Weights of a small transformer language model.
Size: 9 layers, vocabulary 17524.
Architecture: LayerNorm before each block, learned positions, biases, tied embeddings, normalized queries and keys.
Training: a variant of Muon for these matrices, 628M tokens.
MLP neurons of a small language model. Each row is named by its layer, matrix (down: output weights) and neuron, and shows model dimensions 368-623. Each number is 128 + 32 x the weight over its row's rms, rounded and kept within 0 to 255. Numbers have three digits each.
After each neuron's rows, "raises" lists the tokens whose logits its output raises most directly, leaving later layers aside.

L6.down2330:140157109193086157141096088138054183120143161081082153116158130104173146115079147138053127108197102149120095148106121147148149132061074121095153139143097121107219117100169173132102109099165105172110148077135124113108129125098136149107138063121163084152150126172111154149139130152141150189156132148124168111082095121156169157100109124135166227141103181133126138121109150128118126106099204126127128107140149147106127095115127156115156176122180112151095116137131125091158144116147172091141163107120094162125175153102143147041150175105178154106096089114138165101157153124126133102115140128139063132082102133151177153056118172108133088103108177154061147124131088145125114125119137133137159125162118128148148141056161113146106129148103143108188193036109166151134151153157101
raises: " be", " find", " represent", " have", " join"

L6.down250:127165156137137135113079095115112145139162126136079105163099120134113153146114118117147144130100054109064083164171092085098117082101106154145204096133234178128122129097190117148132137083112104140161132102142158128184143186124103116109133126123108138170159124122145120122107173083148097129138088118126098072090081155199122152094139117108090147118155117134078174144142090130141136154104086114091070132074147180104136100138151164089113103138106121130101128147152075110146159068143080117137131103076145144122128117119130104184096175149075168161207115154160088151126134106174159124121164122104150126123128058148138128097167135155131111126082141144092119135107137125083133166151135135160126151176117072125135172075165082112152124116124086172135145095132169119174141130118121
raises: "18", "01", "16", "00", "17"

L6.down2146:117109147180098123141126114113062111099117194096175058099140157162058102164139108113107149135104164145152141176135162067119119137091083156129113123165176126093178120075116084117117069131115078112115110113122095132118191092113181084107180119108153081159255102124158135096142100108127085168132125150114115141170122154081126124151152093141146149124068164170141154094166114158106120105131181127145120075112158167142124074138141089106101119071158144147109145067085105133145141160183158178092178159115087110129148105114129124131111162103167180079154090163152140085165121188142101110107106149080125146112135139154141064128106156119167146063134134128090201151141115165107128111131104113165152163085082111097154094148155142107131194125124107179109119132159179103121111120134166
raises: " sole", " primary", " highest", " only", " chief"

L6.down944:161154138130132066073173149112076098164100145142175095094128105152102100085124109145115080150142120091064194088050180122178164154143142125116145113083130125120136130088200161118122055113114095156104141118150164116164173170125096134111094132076072113154166086144131142121142106124146188146142158087154095118157113194179179167202123133145115055140090153098199201131134169140144124143136102077144139104105143120193110170144145130128100134106167074191152155169172183124118144155082149124168137114121230109206116137141112138141112103085163093084087110142109166090180149090080081123166161144074107131085161130167121139159135112103148140134106121147128169097094089187084138102163130105119134104151176133165129051129151067193165062089133119088116149173146103088096105179121126
raises: " sixteen", " nine", " twelve", " six", " four"

L6.down103:130126165130120120193142133115072172158154138177155134117162151077103081155140088123098124197175155169121110167061161190116121135155137125092137175127096144077107150091127155132075175099113127186072174090129091153192129087100101101146112081148133114174099078125111119130088117094147094141117163168101125162144083120135122149116152144077155152093196089105162111151142168146135086145132145157083107105171169147104183186151169179092121116145093137144192128108105127140127183121123095098161141172072101151150140187107159141118115150148126165118099119174156079096170122104120160095107120151135177115092114154116127091148112159127076126103123143147153120101170139104116141117143111130177168115189066131157092128119147056152152131158157047085137084111163070110181135076125105
raises: " are", " who", " vary", " were", " have"

L6.down1436:178141154149107128083152144117116110143091190119124150151156145172141100066111079109105190095107183122118127111121156152107094114056119059162105142160092098146136111126143144177124131158100149094144164117127160067107197088126112153024164137103128143076107075185098109171103173136114080101060159095208116068148129067128118137117112104130160162146119167156123099112114169154173111083106110086183177140124130116154129162114124163102163120139049156140123140139147108102122140133141153111115061103110121081161140129146165104108154133099095125069127194088126114143053144107105093162181099130136160120124152120146119157185196078124126137087108131184136129136149115166089185168099118159116102103121120146126153134157120151116162172130157119157136082127098128081121139185150098
raises: "ø", "j", "å", "ön", "ä"

L6.down2334:112142153129129156119151143116131105128095102118107158160147156124151146142088128148163114138160151142108086192137138156106139124128119120074133176157122135149130146044135117115127154103149196077137127137058097103138101174123081166105094112098133129150143187051115122119124103138139113077151123150104107144173131079154089095074118143137101128099052109113149125122050165112092113124150136089115101107084191115089119164132129114143126081151181129102131176121129108152123140023077108161103128180159140112148131086093195112163041133138155079127116100134093102098135115142066177147139191125148111139205183137145149177127141073175181162156157147159157080116170180132115127088097139055113071120089093084112154097125148133086166130124091178163113085166168096115172172101094116
raises: "ify", "ly", " wounded", "ified", "icate"

L6.down1318:072063180122167141113111116149207131110144087152120136145144136172123182153145090129162101145141074131082103116072115122115172189183138211107185085105131141118121111141177144086095095113116168091151104149123165129100121062115112172148069101195124120114081153165161098099113155146076097185139116178101131107071119103133128092153157126151191089108142118127138106114138146139096167109130140145110177161163141076148076130161152176196085137128155200128159118150061090144106095102152128140140177150134108074165091164169098159122126127157157162128100126138104098140109155120093117146147127172189081122155038163110143160176102103179127163148056149151106106131167131159139135082100165081084105140118081133103168115157119182126164178097108102122150153087128171102142118155056153
raises: "uth", "eo", "ut", "raph", "uts"

L6.down2088:122125074173106135084141168151103118138111138160141132084154112076113170125123112137101151072174168120121186091150112193161170102139071095133166105119129152101129129091121149169139114095131060068187136121163189116166094118134173133051108112139078141167138113070111098118133166119160130156167182113112094090189138159062104113086109104047120120131158159118150187116138209161122098222127096110161086153143131183122158080113139159162146147094137064098067079125101114096116128112135109190176128171116106091123164091174110115087156088106121158172160147092105112118183162033160157149138084151164103099155150132102125159126110128136118171118112133095167170099137167061134086118170116163190085135137180118122131142127126115151173222151140160136155089158092135155083119128151106
raises: " fellow", " supporters", " friends", " members", " fans"

L6.down1426:067132153123098143102113114189155189111186169105104095098149153102073154136148098118170145130108106176134139093112120104137083111167131140184107177153208168149147119070159130109121129145083135105145049126133142158124174115081106060158118082125119125086171140135127069104129133133129117177175098120138171132135131117114143084071154110058120096116081189190182161124189138086093060116164110091194111057107119114135134075164109129141113136156112096105198126143111106126193169169090084103115093111116065077113150136192166145134119166111091156130090132091146151129156134142120134098097164161118146151102173046174126103055139172081135144116085139167171111112180140113120116107171143139179107155168150168071129098103068098086103128141177148183136081110119176168129194145183107
raises: " member", " teacher", "ologist", " player", " candidate"